config.yaml
norm_eps: 1e-05
attn_scale: 0.177
tie_word_embeddings: false
init: "uniform"
init_std_qkv: 0.0238
optimizer: "adamw"
beta2: 0.99
warmup_steps: 507
decay_shape: "sqrt"
MLP neurons of a small language model. Each row is named by its layer, matrix (gate and up: input weights) and neuron, and shows model dimensions 176-303. Each number is 128 + 24 x the weight over its row's rms, rounded and kept within 0 to 255. Numbers have three digits each. A neuron's up and down rows have the sign that makes its largest values positive.
After each neuron's rows, "fires on" lists the tokens most often at its 100 highest values on Wikipedia text that the model never trained on.

L2.gate711:150112120135129185093126154119131152116102145091097123140121128126098115130114151109120160125093148127128089144066103147099085121084152053133109117136104213089143139084141152094121128138112114137116126150090106130140128130123122132183145127136122093123128139115127082156138069135104127120122156140138142133131174122147122116101152133119131104152124129147166125095161133086107117141149
L2.up711:154112146133098134116136112144142162104099146106077130163119116142128128094149102138097109145095103162152127095088171095140170100157126126102127137139106149077131088102116138141133169149164158081159120127192102131125118134117128125133141124122113159096157157106171156101141144110140142119110134115149108143135112090159139186132123114123137103124132149124145110101152111128164137127154
fires on: "\n", " out", "\n\n"

L2.gate101:116121128120155119098123131132117115100130121151153125177105107151122170111090156159145118102153119110119118124146182133108076174178163105179149136095144172072135171119144115142122105161111150138129148118123106093154125131137141149129110095109169119180144151113162103122131157177146187117144102112104160151109143104135149170090098117140134124121180140175154102097115132166128144151159
L2.up101:115134125143133103070131136148160101162127156150159160146092136150158114148087170159133108097118141125085102158136125119108128160147138130130149140136146116085129148121101128129139108126113161130132128135121098110136119114198125109071124134117163122135139139140176151117134155168144175102104105085134139123152103126152104130151114102152127124101170153133121105109083124122112170187161
fires on: "i,", "|", "en,", "er |", "ia,", "a |"

L2.gate809:186098109143099150071129090128178123110129132151087150148107121138139132142135127114167074110172140160136149131125089134140129133136087136126094113148129151108138137140134156177089139134142138146148128152089125110071141119142147108134069099123136169132141131132125080105143127127151138132156098153114051136153094158147084104116163127107128112112102094145121130088130210169120095128124
L2.up809:133110111140122118154163139140124139115111116173100132153144110131104148139116156081097062128143109119080143114104147116163085140131169105101155118096142148134124165118115153144119115126149150153124113108121142142186090147108090092130124125099184124129121146170113124119189172134128179112147114099141123096129112120057114120133131122129101155082110136116134127121095152155158182136148
fires on: "es", "o"

L2.gate9:115123130131109191078112142133134154120148154110114130093135106130151121109079145146141152109137109119094155158157108150080107155062166129142099151140106148118106094154168155165139114081140135100135115095106110097109147113120167129123133120103127143129124104136089134097117128113114147153119121100131078114102071134146197104124158111147112145122151100097101150142147105079141097170131
L2.up9:142111108142102123191113127104116158131148175112109102138099127113130146128165149114096095180167117101125113097137128095165132128151182141123158169136144131134102091146152104094168148104148136147133119161123104156137119157170164125153095120131108159092089114166111144102147141169171129121172130131142126145109150126149119147135162116167109107105096134152090158184108127108070079160135
fires on: "ij", "gov", "aff", "erv", "irl", "ich"

L2.gate246:118102121092142135145152127151129107106114086125147146155098152091155136135109149160135158084124138150151063110091112167132098073142124129126102134151179151129155140103131143124137137197092125125116125084117104112172091092090116134111129126138148104139136143116094136126101171179158139143122123165082144142105137137092077170106091128169116148141167112139142112125103147117129138122102
L2.up246:128125127094162148142166124129132123111122088126145142168110145114153160125119178120131140107118127128139103163120099177162080088154119127163092113142134161094178116086174142148135120164097123119108121078117103105176106118103106153154130121142129094178150134135101119124130141170152131172098143192135146146121112151086104134109095118115109149137141118126128118124105152134130113136108
fires on: " her", " their", " his", " to his", " band's", " in his"

L2.gate163:135107118111155120204132129144127158147128082129144109120105163098160161108178116147143157103148087105126076137085127117164108167115128133067126128138135123133150095109119119112089105126133115131123140143117142120095131139091131137133152164116098137145132163116128127164124169079146089157119164152140103108105142143142135149124066113169127106155146118175154120101137147112103108104129
L2.up163:109133084167164106156104100140152141123124116155131134136102107101140165078126113135142108137136140128081122132085119124158109145116165104089129146096144151104114079142136104156104106136094134145128107126138157109094126089101116143133128130113137156139138125116118137109163139146144085100109158127188124122093119127085143133083077143163128123143108113162151117124151138146115127119153
fires on: " International", " National", " economic", " international", " national", "International"

L2.gate49:096155108147139150137124105162144149140133123126083128167115160144109126163117155125163098114171144153137140105107132109132134117123173128102142156146125158145106118110110101112088158127111153144093089139141170137102095109193146088129101061119111108131122130113176148159106096156127119115132171128134132145149131182111102135117107122135118110128113131135137118152108134111114111098120
L2.up49:121138084086152138204105122139117125138121142136143164130132180138112178113118155088142136124161119134095168156148098138090141097145116136109143076152102147154124137128158139166133122116142100097120123114134181108051168141126196102116102138122101106083146125099164128125088118132135161154132120082123142153138162176144130125121142122113117101129109121122134154154140115115115140113115
fires on: "′", "ed", " J", "'", "P"

L2.gate496:125184122147108120161110119111148120087128074111170147094159100120120163070134146135097102124157131122113117126117100123130151130154143133088132118138151162129149155160140117160136170096105106119173125049106112154107155108130177135128125096165168124146147115144148097118143111150109110131163120113138116154108126088112173132096076191119099124119135127113126118078130155081144147176137
L2.up496:119145106107092113102108126115105150144098139128126173130074099074136128164148098118090136095118115117111092132107134106135142129172108084130159145157126151125122150143174120141122093117118176119162123112126123146113122106083137101127140142126134103144129157162144134126133098114169121091162107144166091142129119159097114145146111152139076157140142146097106165137087114115097152131107
fires on: ", a", " | A", " is a", ") is a", " (a", ", is a"

L2.gate654:088141107110099139129120083125094167140101148144132120118137115124103093152139114174095110130149083136120155100153131129132134157141121149140053102153162123144130130110108134093114128153130142124110130122138137117069165095136171111149137158114117123168126128103148177152129124162072186150125132123150115100148142148129128135076136183109188157121097182126136135076129146127120132150174
L2.up654:194165119110141137117144139158127102086128108158121177111113091117105114145109089130161113165176129157144101114100136106171145148090092102101075127145101141092128081087120158115137123081136125141145161105113104143154132133128119111178127176114131093117185102106137154140103179127108153104132145144121117115139181106173157139108120151116140120109094165089128138129144125150136153153122
fires on: " Ro", " Co", "co", " Mo", "o"

L2.gate641:112114155202152188078161125132167125159146117156114130125088147155125167103140146125127090129104135093145126146126147120144111125084105126100133129166107126110152118125179104143123180123127124125168157132089099141150181122124099152150083125139124102154130167138101134179113138151107111179138119176179129137130111194175151142142110122119157139131139129163155119107097143142106102122171
L2.up641:139107138112117118131082091121135108137136129109140102121102126137103125100083147094154150081134101155106115101107174122140129099129113139131085149129167140096112168149139131082125132197111093119120123127158138140122129133127144100155141113159149125095137098155108101066111169114142107103154132132077088126180143087123086142118131127158120109090104083146115152087143166110105136123130
fires on: "iss", " sur", " em", " depos", "os", " compos"

L2.gate190:123093106123147112097128142092130130101131155110116111135135150108144216123118149151077102147156132135114142124087125120179151143118150130137091135104162157132110114127124065098110146134121149117144124127137155136131144154103147096153135141145137112169162058102125144136140096163125148163147142122140166116125138152112142179094127133127158141097161186131113136167110159140134100116147
L2.up190:135098117082125154155113120093131189139141122134081104093091139110100163132123147137092151168123123150098157140143119142129148092130113158098096147112132139115159095123135142149117123116136137160196140141158110162107161129145127092159131132155146114151127106127157153152105081186125152120095135128183150124117125106116109144112109113130101135101135183128075188171078156145107088105144
fires on: ":", ": S", ": M", ": D", ": R", ": B"

L2.gate622:120115130134125143106163130106137145112109140096131104136171104114141112129150126163111147102137156137145126124119124116112136102094144091120145138118168170168169149127137149097119164109126102114152128114167086134124117135112093170142135121128137092139146175121121116147099130105168136140126140142093102117159130146119142096136155098138137164075130126140131077147143162070163125173134
L2.up622:149105101172146182121119128119123096147153123138130090113173098146131078113109143134174137152131110101129087184122109110143142148145165121164104118117115093132137153123155130140093139115178146143108150164131143097119113092126123124125138142142081138136138187128106142136148151138077176136128141111159152112127155137105147098120130122158118132150136133140151089099119128142154147112153
fires on: "in", ", ", "ir", " sub", "ell", "- A"

L2.gate277:137121096136137131095136154115122133101127156152158144161174132141118165142208082117171107121178101113111146130128191184152123136092156106127126100136119140118166113151147127104161163164154109151110147067156118111126128121081125169117098100164128174147134127090144116123184151146150113167136136148121137144091123093124087132120118174143132117095125106123152169126137142130143130132153
L2.up277:126136094147147138114150125123108130129128138143167152143115123121110148127214081132116125154140124095111116124106196147144140139093109106116120101099129151106173108140150124120130146196150106127157120075141110072127132095091136176126121103162151174158146102131131114150148157141170102125156129109114105118084089106121113179096141155108146126116098118166173135120130117130138114150154
fires on: " Russian", " Canadian", " Croatian", " Polish", " Serbian", " European"

L2.gate180:072130132138096163112131146110101138099127167112160111166166156110105170143160122134126144143136152135138120133094170118125117150126157114135096134142130194095125115175159091146124187111136157141094140095149120105076125137140167158154121134132134106152136127081145099114123114126096148130163160147143104141114100135134137150134146129153140107118160181145108155106090149094090151102128
L2.up180:170106180100151105138135149162112125111092140137147107161130132144122087126130068085156128131118107096137133099084137110152139151134125144095109162124137168092112111126093156162117148129148089070090090068120133145171157125129103129155117150133140117152168147115149128132161106081165121121159113129124109188148126087115127096126088118148132134100120131129158099132116121105151130108146
fires on: "\n\n", " of the family"

L2.gate82:099135136158106143102089146170086162108126142100179129168148127127116160116130099125076151145169144080118096105149108112132099176138142091145113145112148157153175170125136106151146104108112131127094130101092143145164145124166143118142149125160137109124157144121155144128104136141115141158160143152128148158154137134130127074124112143155120125141113172144126142135156136126092097135129
L2.up82:108162115156061093151116119122092127145122132098137100137177177139123159102148135162109112118106183115128108071175086134088118156104134124108133148122132106166120180135135096160185132118118091090155116129103120172137159138188112097136137140130116142115137136075152123116111139125111088123114161151119130129176108170141131098156111123135121172137124138151119124161114134152104143141120
fires on: " in the ", " during", " During", " at", " during the", " at the "

L2.gate507:165087150114119150105106148141120092117081158087153152142123083168127107110137134085092186132136129079155090085125126124122114162116134098137100122109123158107186101134102102147129103150158131122106145139151158099164149122164160127160097131116092130201132102096138134184100103094122130114085174122161170173121154143144111128119103127127105175155136112157141098119102113086115101118141
L2.up507:146101147117116123107098098154109121122115156141117150135073122148094098098118122061096126152109134113138081106121106161146113167132112126100073143113131184112127127109146132144160113155123113137123095116145117118144146155124117100178130142131083127182118111134086124180079115120112160111111153112157120155136135115152093145124129133130084137125146109142146169106105134114135108138142
fires on: "\n"

L2.gate329:119135159179086093153113136152120133163127079091177132125137112107120161086107157114146102084131150066105119155138107097113120163127175126082103114120110132137165152103146119115168161155106114112096118146105129143111121154091127102122110131133147137112157114132119120071098123141140150088157164164153099115168133173118127123122150140171115121144185140137134123097094139109092106154136
L2.up329:120146126136091115126070130121138122137136079085175111119136140090107129107133145114160156122167132107116117105173077085097160144103155102084176092136138147138118143108109121125123090134148133134091141149145118156132143172109163137133127129149136131129161126151149154101125100146137141103130141162150104126129157141132114078132116123121089116123149153152122141107101121152118111157130
fires on: " At", " during", " on ", " following", " During", " at"

L2.gate612:122098118133129149117137156150122137166186100121154128122127149130155101108133118115145081118155142118112137140160153118080125110122128133140126129149126146122130150113148182146144118110135133141093093118097129110110102102122132136136116152128152091132134102114133129147098144139192082178169159132094123155085140134171120144122115105141094112147129092132113162101137158153102118132113
L2.up612:149150079131113136119143149138113123106152114143175182123142159119120169129127146085121108120133154160155164137141144126140146103123130126063086103114096104132167132124115096076108131127124113162122124120122126073117130131076071141131101153139090133147157142147119167112181130101160115121133135121142053093089092123132139140113112134072074103175157097172149133136135168147122103110098
fires on: " national", " international", " professional", " digital", " playoff", " Kas"

L2.gate430:098137131117135138141162124083196134176118111095159109123071143122130123168130140121133115138142130136133144154172129106133155098142174125150123122142122136097120141129146132068111153147120171128140134111104144129130176093125127140143107104088146110112124080096137140160148128118146134139161165117142156159150098148136064165140161160112161127100111111132153140101119108150122141113164
L2.up430:171134161145115134149140129115126173108118162175112149117097134134096163128152174136150096106112094112093179111111127123144073119156101115127140121140143133136139147107156178081120099100161169137149145154120124106132105126120094116123117105169131103156121183138101099175167137113090117133155129154187117107126145075102122140145123092103118125120113130116134099113160107148140106135133
fires on: " On", " | Hard", " For", " | Best", "For", " for Best"

L2.gate660:076118161149134122135184103105116092138147116136124103134164120066129134089098131133138151131161119127113148116118145098078099159103100160141099114118128136129114107104112125148150165162149101102096149092103129102116117130110115155142161167126114144150113136123120115129156110133139158112125183130159093065142124096107126126110110160107140153102138128135139146127158105077140143129079
L2.up660:115150088134148135113112122134073084160144122139131133090134071109095160085082094136166128159138077165132103133138140173136145112135086126153147134143118159124129145134164121135128131147146111123103150135110133133155162130118116103148138119084112126104131173135083127118116174142077127120105123098115122096139139120102168112085116093103129114113095132158123128182116091151128125177106
fires on: "o", "u", " Prov", " Mo"

L2.gate93:132170090100100161133136111094112111081153138109149127135064184125101142133113139073135111130158127100146136153129131121130117115140163140103157149124150144140119143114135097188171127102081149143141119118085073126097129132128175135158067096114132112143107105104133142161098112196141137170138148172167102147075098098114154121113113153134118087160149135149110139140132155122092134122134
L2.up93:161175130132150173157185159134084136144144149116120145137127135150150103151091109108150159122149089134086098096151098114076132123112094082129107135160127120096122079138135124134099109117120108136101155108131144096094160136190131111147126141143126116132119130130107173128083095130131149122129132107122121111133132131145173117110130141108127137128111115143139064091101134084097135137104
fires on: " J", " S", " in T", " West", " T"